MLP neurons of a small language model. Each row is named by its layer, matrix (up: input weights; down: output weights) and neuron, and shows model dimensions 0-191. Each number is 128 + 32 x the weight over its row's rms, rounded and kept within 0 to 255. Numbers have three digits each.
After each neuron's rows, "fires before" lists the tokens most often just after its 100 highest values on Wikipedia text that the model never trained on. A number after a token or word is its count.

L9.up780:170119079137130136121170068124110132174118138112149155151111090120100115186143093141069146134108101151091094126116139147159115114122096117181139135235119110116088065108135098101180136119105135179102128076139126109117131127118145128138124098118088159112119119137120171123129183157116079113125186122095139133127160161096150105129149124138088147082099034137179064137105132157178094118180121108135139068179116208160111122098128106162075153161205130112125146136147149080102115128050060155121095108183101126167125138074181130147181141129100123133119150140139153155118065151147103231
L9.down780:143141118125119078142150130127124059123122135129103124085149112050146135123109109139115159174223121089115114131138211093186079129177151165148111037098119040104146142106070128142103119106102097122177148144128171094145141150192103128157162116185167073188128126104149099085110090163130154079093104175126102102113118135108123064189106136133181134153076162073127161150170132108117133136145129085129087119110126149143141148078110163157196142226080093142154086144185129138095114170118138123137144155114082162083100148130109099135166176094149149080157147098169125178102104181150074100
fires before: " |" 27, "\n" 16, " " 13, "id" 6, " S" 4

L3.up778:053187056156126105088169131114118110161076117151159097151098152133121142095137153103182157169140123125098112097117112159173141107108058177172127088145099109116184168113181188137121167159081168124143125127111111153149170098111132090182122099153128107139175074146093138139136112069200100157096123162112118169193199129170048073113106100098189148140090111125120149127146104110135096068116115113185162141073136134089163173130103119103181136195115071119111077125110075122188128103060127093109128139174083149148123113130130161162142096151153146108147118169101150183118111102101160189
L3.down778:119159143133128137142115118108132164168121150109121125142162109110139132181091122135100122151086113121156202066100168136176117139124113053123157099132141155181181169098150156129141112159179062137126147086163118180173074138193143115117133217138097157192096104141164166114089086138069112189097060174125149069129126049077127142165104160149111137093184139128114097152108118115138163141094151130159142157142106178116060076133095130105104123139088121124068153108152120162154110112171174073148196124177148094168092169122123072083109112123100101095130135140166073199096164111131152117
fires before: " |" 29, "as" 10, "and" 9, " 1" 5, "e" 4

L2.up631:102157098154111111117147154098172133146121152088114125104153142158184121107074101152130130150084124093122124160096152120127148078170054153081135149128147114143152159130087147169113149117200136044123135130138110110123136085133162157160158144160128138105156105138162151097121104094122126107122138124181087076094164108128153105121110123133069119107191180124107081077131086117096098137170201099118135176159123096132179101091141113180126100200142069075080162151171162150169122103111175150093168161040112153120095137092154115186127034127139199158095120088077064128094113149189122149
L2.down631:160186144148085130120163190100128110127105124041170135116110128142156154093171152152157126102142110114100122100160149153103118110109157108052141135133145113118185089189037142125109106089136070108137115151133142143086106047107124167140140098115152158101159134107175100122116124096099167114124186177132118157089141076156138163166112095157119134144197172083108121064125078103137117091198098101100124148100101092189201107123111157170118128198095137104115072125108113134122176108137126078148116127162127151110100144098140175134088142126113076163144122131121090114155194163170149190
fires before: "\n" 33, "ed" 14, "ing" 7, " " 6, "s" 4, "d" 4

L4.up383:087142077142100096141144143095148133137144130210123121138058073155137150165095090120091118170157103167051060168130160191170076119102185189145102073172103155086136169091123173105127090149185069146140155144114111152137112196138137111066147050079139121146097101148091126151191100135093135070137143108123140124109143142110139129136114112165118110150051122159110126125139145110153139180112101101149117092174161131138120124146156098145167110144118090116096085185125116129089137126111063129146126074176156149187128169095132124139101080117176157164094175136078123175174102178151171136
L4.down383:133148162090148090154156124149099092138118161145187124078158093131170104117160092101152169182113147096074147151136130154139068154047219127200098089155124167121102201159148137073152094202129060098170120082124100168208105164081159105123121126166118145052090123141092121110136113140093153162147120126107100057066167076144126036150099137113138097139072146121130120132136118117173137146085158121162076103160121189133153174097119138118112147110097098145179134086127113139107121080092128153157141098099120187109129181149111112106106162131162140155139168136155131100150138143111140145
fires before: "\n" 29, "″" 21, ":" 16

L5.up836:097150106103183217080127093075040156166151142126148136125084086115103148119157167133149116144158135152088103169147069134141078078166131136217074135138137127129165184152168161134111093142132163095143181109109135075154098142119113130128081070136138102179078107151180160057128076148148135059161150124159088130109145103146116098121130094142164135143147107174110127110120174140105127111141121085106166180139173137068149067073108122134131152216104081172062128107125162124148152076157147122116112144152133140095150169108107168101128105134110114108133112115162091154135175086157106146
L5.down836:060166117079175104087162128164102131145117158156123181077138171123140142170133104102156171137123156164137180102135160114121160110153170100155169098109146106072051120135115102146155139061165167128153131164128125141125167150124131166156167136161148157194090174132114075122084157132099130091137139149134137099112094108135083169173137159118153121087095139151163161139120115098128136109100109174090090135096146046135166113082108138161095093129155138104079117145102015133143131122109116158081109113136135156120079134169145141142122132107115139188100092145146153133108172116052172073
fires before: "s" 25, "ver" 13, " to" 9, "\n" 7, "d" 5

L8.up910:161110106117073101159164157092186088136114172120140160133139104136093136136109143190140104072128122122171148123154158130167134118052154118137106135162121166125139109121097080143156125131114175068108131188148099094151094115124104117177112144131153140136102121120108170112066126119129119087151138137046057140121094129108106183181109100130129082110153118149140049184146103144166091159106128120166143159177121134182148090147116093096114110132193074141113133145179159154134109058163133133116117134136085115137095134104156121210135121118181084155128162106146130144117091072081114203
L8.down910:127120124084128144113133128114189126077084128101114141126124111140117188126109121089084148108164108089134142135149130079106090168106133114146184119133117156174154103133197129132192162150151159104114088145083084110162085133145141103134161131144147104102056159190176160188099085115110089128087133220128196111206154114124127112070138140113117075096123087111078140125166156123101151137146101106163151096118144097166136155137124098147115130083127154095174095152136127099097124146115106165141091128183159163085161155094142149129095090084092155058112118135130105118125147165147125133
fires before: "as" 20, "on" 13, "ite" 9, "tor" 9, "ed" 6

L8.up21:108143119135125147135104067100155169118122105122128132160087178167164075091140112082114144144142086115151131183131192116112098138169126119138136089138128124143137119118169157100107126151148111146101106086128131134122125164142109115110119149046117199083158128177137126183109098137052114110103114121042095145066115113143126097129125066131132156156113097150161187163142109091159204085150105090099138173167160143071174125148167130186144164126147069100163083069145132156125101146089131112101112099127138115094127134134101123115192205186169136186156123160175118158139109169196085121
L8.down21:104162138124151100114095166055108100050086166093094106116117114062181171147137125144121059171154152113151133100102198165194135131138164108121151123131135159137141119043165115181161067126120102143221132159085148119099175117153144099179143121148163140083121116096122123093116055154146148087172154083083085067114144102136183107151139125097151097114086183119121094127201118123100077115088136081085112134124140089128114117141110141130141144153136071110222173122169198111144137109116112080139129144098096103171106162105091131116127126131116155127158164170141163154158144155085150066
fires before: "\n" 40, " " 15, " |" 8, " Re" 6, " G" 4, " S" 4

L3.up988:118131162090081153104096146182119114111140099171101134111075145155155098129130114127120145104105108098075183136167059136131168122102115116096074153106072106047145143138103137118104109188171156064135138114089145175141194126148073095129131087156128149115064139142144130161131105164099190124159194154100145108125143123161118085090139144102147099158128136092136175154047145111138196086113031174117190161088155140091179179108159125083128143108117135155138122111121109128086154085124131121088094125141141141116131151131099065159133161167183088129075134180136085149104159159078161081
L3.down988:121098104128121134118062081149151113147125073130171159136111102107099114085132185128124135146131053149142025090144139151136128126145146148175156157138098100178099101154166137158149083124110112145140110151118081148109088103123103155157164171118139140089082098145109109150145148150142080122110117095102142076144144056124126172162161088121109136124111101181022128107077099091098147129179130112146115183164113138148126120132120106123129121119188109056156207157182097104170121133188109190075127163141176141177132152159103160125162081110059174157133094158096125131113043181103065128
fires before: "d" 14, "ed" 13, "t" 9, "e" 7, "lo" 6, "pe" 4

L3.up167:160108116150111077051120197117091122169111137120095132121079065124130103122087183093151143097108145135122143129069091151082119144082087124164142110149087133173142136152023139102128147167151175034094120178188109089127115117099169145131159105180150142129121104102153126104136145140145110140131131107167157124101115135098098114119161163155115091145126183082130188163115139113077099153136149127138192130163107060113165083136085113109052135165090120109164147150142152133142140135154128140106083161096165121151115164100126083079088073100223210110101163103121133131070115158122145119
L3.down167:094145119124126102127165147102118153148118134142109133159081176075089103130148093134048135105093124111141141152100160160117123091103122069158143136086115167074099255134186155112124074084112184107117145182161156115108182166167134094087112176093121096137070113116158115129098139119112118142120127124128155140136094085163091217175169079101095101147071141144146155153128074089078086092186114191122178161116084120142146196069142113158149110112117140088129074198090140112139151159123130104180102142131108155134103160134142176162074100099150135189126164096158161141132109119123173114
fires before: "s" 21, "te" 15, "d" 11, "ing" 8, "ed" 7, " a" 4

L5.up286:174139096141156055133108126134091121128120156126148170168082124152163165143129115144134141094134109147128092121113138130112060143115096122149111107105152208070103164138179137153112117095068157172146099155147153098119123162197091156114143066115112147117154109188091115103140132087144113137088093115137136075127122183104134127116115159118132171197106130146059139158112140095136118137130111154057140118170166126148143145136109079108092125089155107092182118200136163109152070117111122099077178085137178044039164105139147126148141142140112122160136146166175166163110172095156219125
L5.down286:145123146111085112062141123174146111084124152135144139134147095192146141116172120146147128112166099154110125149140194144145136068088169092127131108122163146165148138128154163240144155080129130154161178183072124151192137063172109225155160163132121136113132153157069107087111162132089111102144141072183128130119126105106148142103112146149102119127107102136067177125098121171144120128065132166072117060140165142093132103106117077110117109118163133143117134175133120148169125060109167093134227126152135170090161095132097204146106128105086120163114101132070153140095119078118098139
fires before: "==" 27, "===" 26, "=" 10, "In" 6, "S" 4, "|" 4

L8.up791:133136110079184091102112082127154116132155109088130124061088157102111168114129143091098175142122093153144135115171116180200062121164182114196181106123109175131121117162150138102110123154117179144200114147130114131143067148151154180101148101119096143092122086154103157085113103121105124139099144130129071134129164162123148121097175148102204155138133116098226141125133135129141143142016156076139127171124150100094148148092144126208120165076099114166135121140077141119147136152160122169100188129097125085102155120124140093127091186138112139183131146145109106102062111116139138110
L8.down791:168097090136056146075131216075095098063162128200149145162093105126140116151150173141177163142119123158146094122097131140172111096118148113074136163176139097149098103081134131171108159156213123175162135092090168131183111155093134151103124217114099035155096113116176159113158124138169143140114140131116123202155132163131112062145117130144132124180125138142122134099114091139085118157105141125114152167095099152118090069094164151134139091117120147126139162133178128148124140147114147149103116036103131116095103125111100163183148137064175075129083116146140141128159087157069119120
fires before: "s" 39, "ci" 9, "ation" 5

L8.up1005:128106113120168141088104207146146148178090171096119075167140121161141152028135108152131071128154147147197095169116156085137157148076128134151193116143066105115132128115106082189108162139123141164157144159079124095091134086158106150128128133082210097186123109080178157142083130127104147079165104159109146091136150071119097138119084127153104121110116159142103160138112126105113160113158136122102114096167098146097128136120122100113181151169161155113113154137091098049127182092144035145117156174085071167093144156117170141152123145207074098116115110199208133158136131166153130113
L8.down1005:137107118139150180154151136110142123189079134104132106151148062140130119150175180068148143132099147183124074130178035093159151097184161103137132141170118100125163112157101143139150122162124071137112098129151105115158102153221136160124166160120141146136095091153116158123099103139116117164086151199074115102161082127105165125122119153148075126121135180142158091052142138108148172134088106111114139097100132151152083102124133130130175157161104097123098131093112080074186092104179109100140168156114078137078162126091121117137152188096106112125049043128153127184124144133163093108
fires before: "\n" 24, "ate" 11, " |" 10, "al" 9, "e" 7

L10.up82:156140144185146072131102116088145163183113166108137143068116094096134114139151148087109094132138103177184107127129110138138137076151136062136114139122119160060191112066164140144122161155143185145110168108136130115190129104112114084133148091139101140114123116154167114066161136194171128121047147140114085102122213068095104163151104146108157126113100179135116105114117093125091233186129155166087139089147091090148133075139111133147157156126151136181092117097139112149185126127110110156126086073152151093191141102132106129175134195179134039133068092108154135141180142120132114144
L10.down82:136136191160117159179099106154130072095103137091165163138100158173140168159131123092133110138130139174099155116108115181143170146099061067214126114168110143145106209146158166166136141076158190151135128161113122094146175132178179118117184139129107161109096133146141088115148072094183149174114115184102073127177140065087121107143143100177116125117127091126129133116089089079156094133096104080131156151077138167212153119162124095077103164123155095115120124085135194165160113094132051153133157109101112099116046177108067160127101101145109076120086064147159101130095135158076132150
fires before: "ated" 12, "ate" 11, "e" 10, "y" 10, "al" 7

L4.up812:065115153114097088131139203133107178147179135060085068157101144131100181151112090121105085157110176109193122138150118168134135065108157103110124129214150141137119154063086133140153140167187101096136168143137115110127117148133121092134179117110139120140113059138155162164100116105163128087129077122099193127109103145128182098101108089161156129122132146083124117119110144139154139182150179086157140194148124183127107129125179162095195080035074140137048104108145141134077150080148131144158148118111054138114148131114142106108182130120140130120151142082095131146153135184110081118
L4.down812:100123104110133185156125078127147170116110151121156154131130124109161115185114132117190144165124104137115049103178184069155169136166142132140183139093182124082145062189173089140151139155064176111124149049100100152090112169104052130099094114156115105131142131105170138152099110087151143158176171100107164128157182173149082139119104192150158110169183096113121140151179167113143109097074137083118067105163081112108132117172137140106077122114124089115133149155134097100113156133065089153160069112164140159133114162145123175125132117101097107084130110111128091132107161082116126152
fires before: "\n" 46, "z" 4

L5.up779:089109118070078161197150125114137109173121158091095133119113077094121152050174168139123113080154100156159098093165166136118183081105154124158116109150091122103152154087105071099128216118119082122098105107106100093149114098118093137095121101182130137085164126170177200126082092110128159128090124189052171160095180169139149084086091127136166128208173135113100130162089156122120178161103147097139155114150100108143119156141132151160139070145121153127132156059140173098131151115112174129102153132113153109131120117130117150156137101130133147241103160153156118163159089075086017140
L5.down779:101111150098132132118085071141094136135152123110122163150154080062106127079119137127171147161107180060152067138093141126075158126137120157079118200166177096156141108122051104135143152128139107153113164116138141160131096182140151083106136174127141139102097125093152145125105109201215152106180061062151100080120164098119049148167122142169152097125119154138146213138144126093055139130084169138148076113102100140099095137115136129148161105175159124050188179134130100157095115122104133079167131141097145144149189231108125149124112114154079117124122109140151188104117126149165146170
fires before: "\n" 51, "in" 5, "or" 4, "tion" 4

L12.up524:179108109175117100080114109101105134113093123148103158122116168145164066169116119116058127174151082126100095073121178106081158167083073144121138124146158156155101114113113119138124119163130163103149120049064171110109122120120139112138099156185085128096108129170180131109109145164102152119086174108084149188064123132153105113160146139162089171084148114189146131132132183121160099165109085034098084126137100151084162112134161145213108124171124152149170151074129139109124127129090068135106140094116151139106036158089134149164132135102143189128144112093132099142188100114180133119
L12.down524:127118113132155131077159133130143092134124139183154178126096120163123152191085109122132117165216095166146157128175163167097160133081171124140132078160070130108140122115107115133100147063122174170159102119116201201110170156207097089116159099172099099118109107131148120155084229148132159081144106123142122137043105086144129134108158138193118096095123134157146084093136182116152116108109163092118096099115116125078143125061101136109132143180138128114165159091136183144117149144147116111130110174117150107106077127034106067104130170091084105093123195098143174119151122162095110131
fires before: "\n" 83

L8.up85:165120145116154182081104161110095137164166129208123139072076161138151087120143189108144154088122090096143084157106157148154108120105126137132200103112118109092102119125109108153177121174165121140205138106189098127152162145190139184103108084148122155158124146163135059210164120138154174060100103125099126145122068154116125149101028114126120201162103085088206078155107107147144156149100163098172148127178162088168162101111119118179117173130113111170141123115136097082155104105112131159115185123134153133104138086073091103093157132111094135142114131139136084140129139186107118108
L8.down85:078108118127101164122160136073187134129187151160107127130108097137126101142099088081081141162110050114120146171103101135122202117109164100128125098141144130180118127134087101173098102195140131196174124164092078119043160194085202157218152107126077088118148187096131098165112129144113152217110118145095117095068148115147092146158095159102085109146157107109098091134123151140140128137157150130146118139124084089186182110200118079144179129132175072136165173133154126103138160084103143148138132134123121069091132132168138090138095167140140077086115156143151142109099112166099133156
fires before: "°" 25, "s" 21, "67" 5

L3.up866:078137105121164189143103085063073114089162146083159184077128158109167139149112145150133147156180150082138117184160017146127141141155130176108129035143134122131126117090073116128123144091116139143092140112142128128111168150132097108083105138095123146099117119115117105100134183176124157085105122101126069166118101148104205135134138175135121122130157143142093128146098135117140125131189100105085106137128142131140143155114114138157133132162171103216073114146145119150178088136111220148136130107049141080082191081170138070076179164138117109098155127199143113088115145125190142115
L3.down866:065165106143156135107125098101093069091104134156151094164081058128086121113173144204171156132145202153166166178133121107104186119155129112195089154154126099179167168123096114119135159122149153138097149166118114099140147106126092117125122162140169144132078109082133097127108163156117124128123170115138111116165121107146115116118089150150159094156089119158081096138136131193125182120148140117144116097136111056149139142074104149162092105121156096171127154112165100117144123081137140103112161069135106096127167079090091159102089153101170113147131075107036170151104182174079177197
fires before: "\n" 34, "-" 13, "S" 6, "T" 6, "The" 6, "In" 5

L2.up811:088107155106126136191119120162174149133157104219141141059119203151153134117150110148140094095095138133152084140166151100148138088100154065093150123153105093129119083142134123135198160161148142177123104088136145110086138129080113080172159126143141146206102137109169129194136144135118088123124158093095141151136103154175058135089086153129167111099156140161154110098099100129086094123140109151121143097121153131144141141117172152115060070107128139151085185100128155112141160159150112185137064079073080162159050117082176189139140146148068099138123103122148142110164103113144141165
L2.down811:123140162092130166087085111181144142157150133119128155148138144148159131080113174173185165113082122148185143114157117026199131103175115150086124205157140111138072095199113171127140187127102129096101129090139135151029053109161083185095098122052186151172056100088137136124124138116143162144160151090084148146057152131133123167099142106118103164150109088135146082141140156143186149136110154156199077094125028130119110196133172100133104145141139135157174140128099072133158132124156105126100112147128120082141122141128139110150091074094186106113136157143117168099079116132142133124
fires before: "s" 52, "\n" 13, "." 4

L3.up32:124132086110142173114149159069130143122133123139087134100130112150103120191175139107192173109079083167124115157108084163167166102166045140144103120218175134152131126125144126138111143118121128098112159078107123155132109162145091120164092113146104095131139122091128060134159154094129141122103083146130161128129122106150167163082127153160146126064127131147116155125086149162116150131151134053122118149170163090203131136132153155124079177184197129182173115072115136063173131136130086123157098112098107091104133089093130120103167106173126143172142126146133093104080083080138077052
L3.down32:133157177175149082150138085098130155061127105139178110173113174138136121168135183153153167170138114147121127135140114106152161115151078114102095141120143108141109134168119083114135068102086139105074157141108147136120092146157227195143126109098111173134128082097160182096119083132084113121122077108130156084096059087134065107185094098150162088096155148143099098143097116127158031118142086106097123131141137137140108055127184114118179195149127104138112173127137140140104106150102114158114067172101098074185149151118119129175140093125138139074124109095163192174124148110145094085
fires before: "\n" 32, " 0" 20, " " 14, " 1" 8, " 2" 4

L2.up535:105078093165081194092107107154218121105150118146134108088147117157144172136130132146160116135133089182108117161085054172129134119171072141111130123191114139170100071107133056155097101111124163151066153146139183133148136163119089132149075115133113106101135097126141122149133132151118122094160085104104188172151095113125120113165079133200110112108125094139150119125129130170158105139119117163179083133201183108081111189106152119138150092154189111144151148093133137087137137124104217140139035121100125152099157113117136132121138123067177081131145156156145125174136184087113101107
L2.down535:136130167133066171123116127122126147145115116171136134119121119133132098119193096116136129113132138159079108144156176192122134112177124137072120157163124142193231128176146113190200020128143147109118166110103120153129097149086091121130108106137149119135122140096098130084130042092137148145161093122153131165101141151124107146104164139135172103149144160131173105113160069099137108153139110117122158149184121125100126103051119135060131089152150163099110173060153118104055111096102169091165063077138112108100143055123152176089113117035097097181138085101097117169116145128127093153
fires before: "\n" 30, " The" 19, "\"" 6, " He" 6, " In" 5

L2.up663:126135146141152103165100117150118154178171204081130154150155163168130083114175178111078155114064125134130122150154155171164054147146155139108135097141075161094073099168118122091166138141124092094135128158111133143085129129136128126173131106203177148121101145073138129113127129134125066132161151098084099105135098176126120151105090133153097133117135133054198104125081080064166151134137130167139132117170109154095134149149137088149139098101113116059144158104118148212137159113073181092114097153090119128114184131066116121207137119101131127090155144082214135165145137165119177142
L2.down663:104091128141068148105163105134161055113152110113136161137175132138147119150164116127082144133148091093177134119150011208123157129140135134132142100152121145133072165097132091140133114122093086066082165072126114160101106099123165154136109093162111154175151126112134113092162054132178196143104155107162069147111149116171157145158160227151133095134088137139095190099167100108158115138160079116170112098118183113128164150113107159160074150150160122140131093138106141106127129130140104136136135070155076108172071162165174178122151174157159082132128106151157113101116100103114112165
fires before: "," 35, "." 18, ")" 6

L5.up235:124043042125154130078124104103188163116192182145177134093104116132148112088129171120139113151140135109132112056145210119133133127194114166118120091154146125139109108174145096144180146139124047116166115147147104104218108155116102116081136115071149129139111124129077121132148123159136116152045173126116110104074102143164154087125130109182171090125131163126140104109136094089132111136090127174159112079158177131124115145084101066140181183108048147154107150099095205164170115099078125125081122119149147105171174164132113158111155179095166126142094114122143085156150115158160132152
L5.down235:124138119121162124131116170185108157094139153144156106145121162148132131079086103137158140197105128132092126102120117147113154137118185182163100143146134110117091150169134141122096128190121054122137125129163049130142203097129127128139147106144104062083142102103150077075137129103100148132116147091122168181070080050142139127138124144089136142042128117125108156191093167117182148183090119138156083066171143157122109137106098069070138169118118089162130117088115169171199163098091124160074120096146099080094100188148149077190107143144143108187106056100171134160135145141121181121
fires before: " |" 20, "″" 17, "s" 9, "ant" 6, "}" 6, " in" 6

L8.up547:151138114196156113149071119105165100125184122175086146098118138093186190136087123110117136078169094171149081150148122110155125087164124180107125198119109149126125134143151125178136167114115119178143124103131056133178131082098067072121155123108117031120146128120074141113120200115174085093084169087128140155080124108144143139135112076138116131110141136077066127176144156086149138125180177162159094087167148193177171110160118148090162143128061113106126155083116139112165163165164134122098152170073131099158092137114089091128119140122096086086124097136126134149101108105121120133
L8.down547:117181174135146138122092114145087041121071081140167104121145113091123129116180099155099132124071150143120138133136093147106131127146097092174113131127120090102146149102059179115113142098109184073147129118160120151150118126154128125153164178070142137186127131107106154141104102115042134133136081151125144121117140127113153113116137144078073145163110153115108114131134149123169104106117066074132075128123183098159100125166150116083076130125153167214110128115146126189139135190166166109142103126109097150146102139097200150154157077113152090131052189145155148146148106080074169089
fires before: "s" 46, " " 5, "es" 4

L2.up7:151152083119155160145139049118130131137117063143157165127081179133103176109130126133145177106152114144137119109170184078101125133181097102131120107226128088111165112087102110144151120128106129180154156095197104124070076195139146111137105106102090154132131118167151118081102173089168049103156108137131080087112131153073171080128139121095109108109092117146091170147102120119117090107145085075110095080164120204080174135116171143139116186140156138164082141125114175137171140151031099118192122132101113100167101120103165128079137094139085157108156121188132116105160131147191104152
L2.down7:141170139099164154112139135076093082119096166107164131102128063119096130117100150125121114170127165130090125140114111113197144169181083081125107149136122067135084083084099097156135169192128143129167153146192153160123097117097136165128151164106098155110113131164162114160131163113157089140093072181171154106129165099100135118139099142177198120109129091073156119089117135115168142066210151126114130143144120133113150134173118092169111108063180089186121102096118112109132210093130112104178061093112086135123094100181181129113099181094097165053131109118139171083104120145118158095
fires before: "\n" 32, "---|---|---|---|" 21, "-" 11, " |" 5, " W" 5

L2.up77:152123127109151128128126041102093154147128131153159105148129174104120170089104102115118150130141114114128147170095136132142135142167140200144182127111130131097137105092077094104179093129086070125126133158196123106101175132159142153163132102084036222124179142094109109130184155159060100127117127165131128076130147136093076172142161118168139180117088096158114098118098157125054120113100108106087100141147159129103116121102157187123130150110211112188113116183153150130184144078150119123124097140056079158071078139087169109101129164105109176136129179119094110110142180219123127153
L2.down77:132152068132155158130094071122115132167171137105116143115076121142096166107172128128124190056124202163134142172098114194091118171162123147089109120109181130131096114117137100090152127130101186139116168146120155097117150114145163084119129161150077112138124144107133085185110155096090070088130057099083146095121116168144208156142184145128111116157127114171101130124152137162139181147097128119151117191197148107107122133138084168148120132164136115178160132121143114076133078082089158097100130149081124078104085120114152105121125095112165129097085171079117123116109086165161166137
fires before: "\n" 23, " as" 15, "-" 14, "---|---|---|---|" 9, "s" 8, "ed" 6

L9.up214:201067206139116107113144136105182139096085108070096101111174136101141123108223103110095143122054112070120146200140129112123109134137127125149137154140112088158121100124099191153114106176154156084108106148121106161111191088052203168113101152109093077108131154205091103176103178192142101140102175151139117107154146144101103135127095148104118125084117097135103103226144129121135110147212098164081154172150153133148113096113130124096099146113109138164088097138096150112135150124117127156081134193121116123208144153113107150139128088133139076150122132151114085160140126089181104087
L9.down214:184143104120094117100130186136124097118125090125137108117116118093095122058227140116137094139086185087043116134111131125132168077153128139175130102154055151152132083116102133146163130140090125095160079125144153166131158099085199163110129180136181113121120139153126166217114149182115105135143086125088171122076115112137127107113140129127092112122135107118136074142123137090156152118183120113077136142065135098168094103120109144117106165071159062193119143105133155123155116091165098134106094194172076111172169100144142172116099077119109069187175176131118116157121146124135154140
fires before: "ed" 31, "s" 29, "es" 8, "d" 5

L12.up263:118133134114116102126161118154174128104138089122113149154135142089064112114106106104142161105115132158108175114156108090133124126110125189164081162139149144119161076101120168159150145148139169128122094119155118128033119098152129195101181083162105104103115180125144155147149116129096112091152111128175163117119116168134125093097169082100112144113100135135097063156086138089215093111151124141103136174155161135130149111065161132087184137133137126139085129163085103075131115112142097108087135188151084119151185172151134146101144084126131071149102193125191088160118129120142094111
L12.down263:161110056117081164131095109160161145130147101127156164148190112208154146119185132133105129161157136121177089136109143148157138152118129127081145046081090147103094098212127180133126208108162122062157058080185114150164121184126129142103125091127097121136083124155109155149161146161126143112133131078096169137155159155095163115130172140146109086144116124078121166095140142128111086121151131076128118179092139130172134129123160132127106090174089126159109136140141146098119120051105095131160200104105148126112060101076098158111103159108094093154110167108096182104148129120039064114
fires before: "s" 40, "ed" 18, "es" 6

L9.up497:122119118114188136104170139160100110143109068101090150106120143123089107114097140182122172122076117110143171140117096106110139030123193089068142133199149110090158114115150104112157161122099141104194132150136134132172092076132125125105168144164138146098120086101085135064103096120086104128142105092131160209139110205091143112102155157128127074174038104099087084164066170068128166146101161128150157118128107187068149084099154086092150127156111080143127141139162122177128103150094170144094109118200164113059164135117157111142170109128138179114073142123111105193167162127137168098
L9.down497:163147184128117166117147110083099077133156151113120144132090118114105112129071088143077185139160070128171098144129112086159107135097091028064153176149159117195079152138165123081141122157069099118112125108062107157136144125118129122136159093097164073140122142150180100160180134173092103163135134114125189093131160135178130130147134109170138094148171121123101123176166144154114081079069118115146104114103142129112137204156081122153102108091157093116155091189127082079138148106101072118072133123146095184135166181138096154070081116165169094093119139156113151144083091149059179165
fires before: "s" 25, " to" 13, "se" 8, "m" 5, "t" 5, " " 4

L3.up775:169137140095089195094167136106138164142072112153104124188187098114157108082167091120191110172123207129167164169132082115183121161205144144174096120106141127168150121114089159169119164110114059090108120124138125149135099133151134087100157182195096073134112083121137113115110101146149121104199153126126146077116146092109127081109107165149074084099145132113149100142069150168108125126100122132083064177150100094054158209120180142127153128144160160109145110090185085161100142094086113150120114122143120113113164159108099039155159102151089117123144113175147146160125157193089111155
L3.down775:174139125144171112152127136115122119125146131119120089108154181114124105138129147097147152108111148107180114177132117105136167047096158127132103131168054129089144104121076175117140144167207150137142107133084091122128183154112088071065166136125106157130169145121109086086164071105153130131162111150071137130170160099181137149119118133146101136106166111156183101138106150123136135169214105125109185157144113097131139143114167167113130058122119133132101091090136131125059116157100135154100082092129080142099128119151083123128113197126138106124075150161105086188152156076133107128
fires before: "\n" 57, "al" 5, "hen" 5

L4.up499:136085111150117168081118116180189134228103122129136108090184071143173119137207139155097117133125153103122060135173134161110053079086120151137104083149098237150125078175109147146170048164105118133124152099133173105151143111118111099129130132177140129102105095132188170150091088116165122157155194064096093136134111136102105061103108122151074089159110090111153110092155135126131104140118111161128139139140147148116122131120112117157099178149138105101121148149110124105152151102134159169110195092097112157151180091067118173174144139084203171096144164158131085126153123094120128145
L4.down499:101155184128100118109145094179130086101038134164137116089165179102127156152176075145087107117183110156170151189099116138123132092164170140103111084107125140109079155136150142158126115087194139134131128165086115166121115150132104120142117153109238153141140127162126104092152104098091157142165099133168112116111122165139109098142130166173167098148112144193128165142126081110123091169100131110107080108107147070137126092086131213128118136129116174100106165115144109136082105121164065098156133096137118188151135121149094178105101095117096087174174170106104108125062185189120118122
fires before: "," 44, "." 18, " he" 5, " and" 5, " II" 4, " as" 4

L12.up172:120130057109091128055106090162113173116081134101130153151146149089135210092152129187128146171139099149144113097135129132072159119073152118111109105111130111127101083119183175077121112153137102132162120029062123026151123122107148134126194095183149129116136161136140122128151173096116087077130147148128114153133159124133152141143136129079139175181146113083179125124120165032094135175125142128119112148150078147122096134118159161149099145157076120208151075128105147109154112139144106115118129110082071129125119134125114079124072102129156106157123182132160150208082119084152113177
L12.down172:125115181083155163094174097125124167176129156188096141086153152186174155115184096167089169095095132179147167116101163162145110165154108147147137148107124122122105131145171116099103083109132152117126158116158123116131107146184103111153106111068100130139117129087071179124154111094113152156166087143108086159128127153112144148136069090147180152152153163134122098169146087126120120124141104103083092101131104099135122102168099168105157132152081149064168066085165168170062149145090113100161096134135108101140161136139136155159117091132148080088052137154146141072166068189102116149
fires before: "==" 47, "===" 14, "s" 5, " and" 5, " 19" 5, " the" 5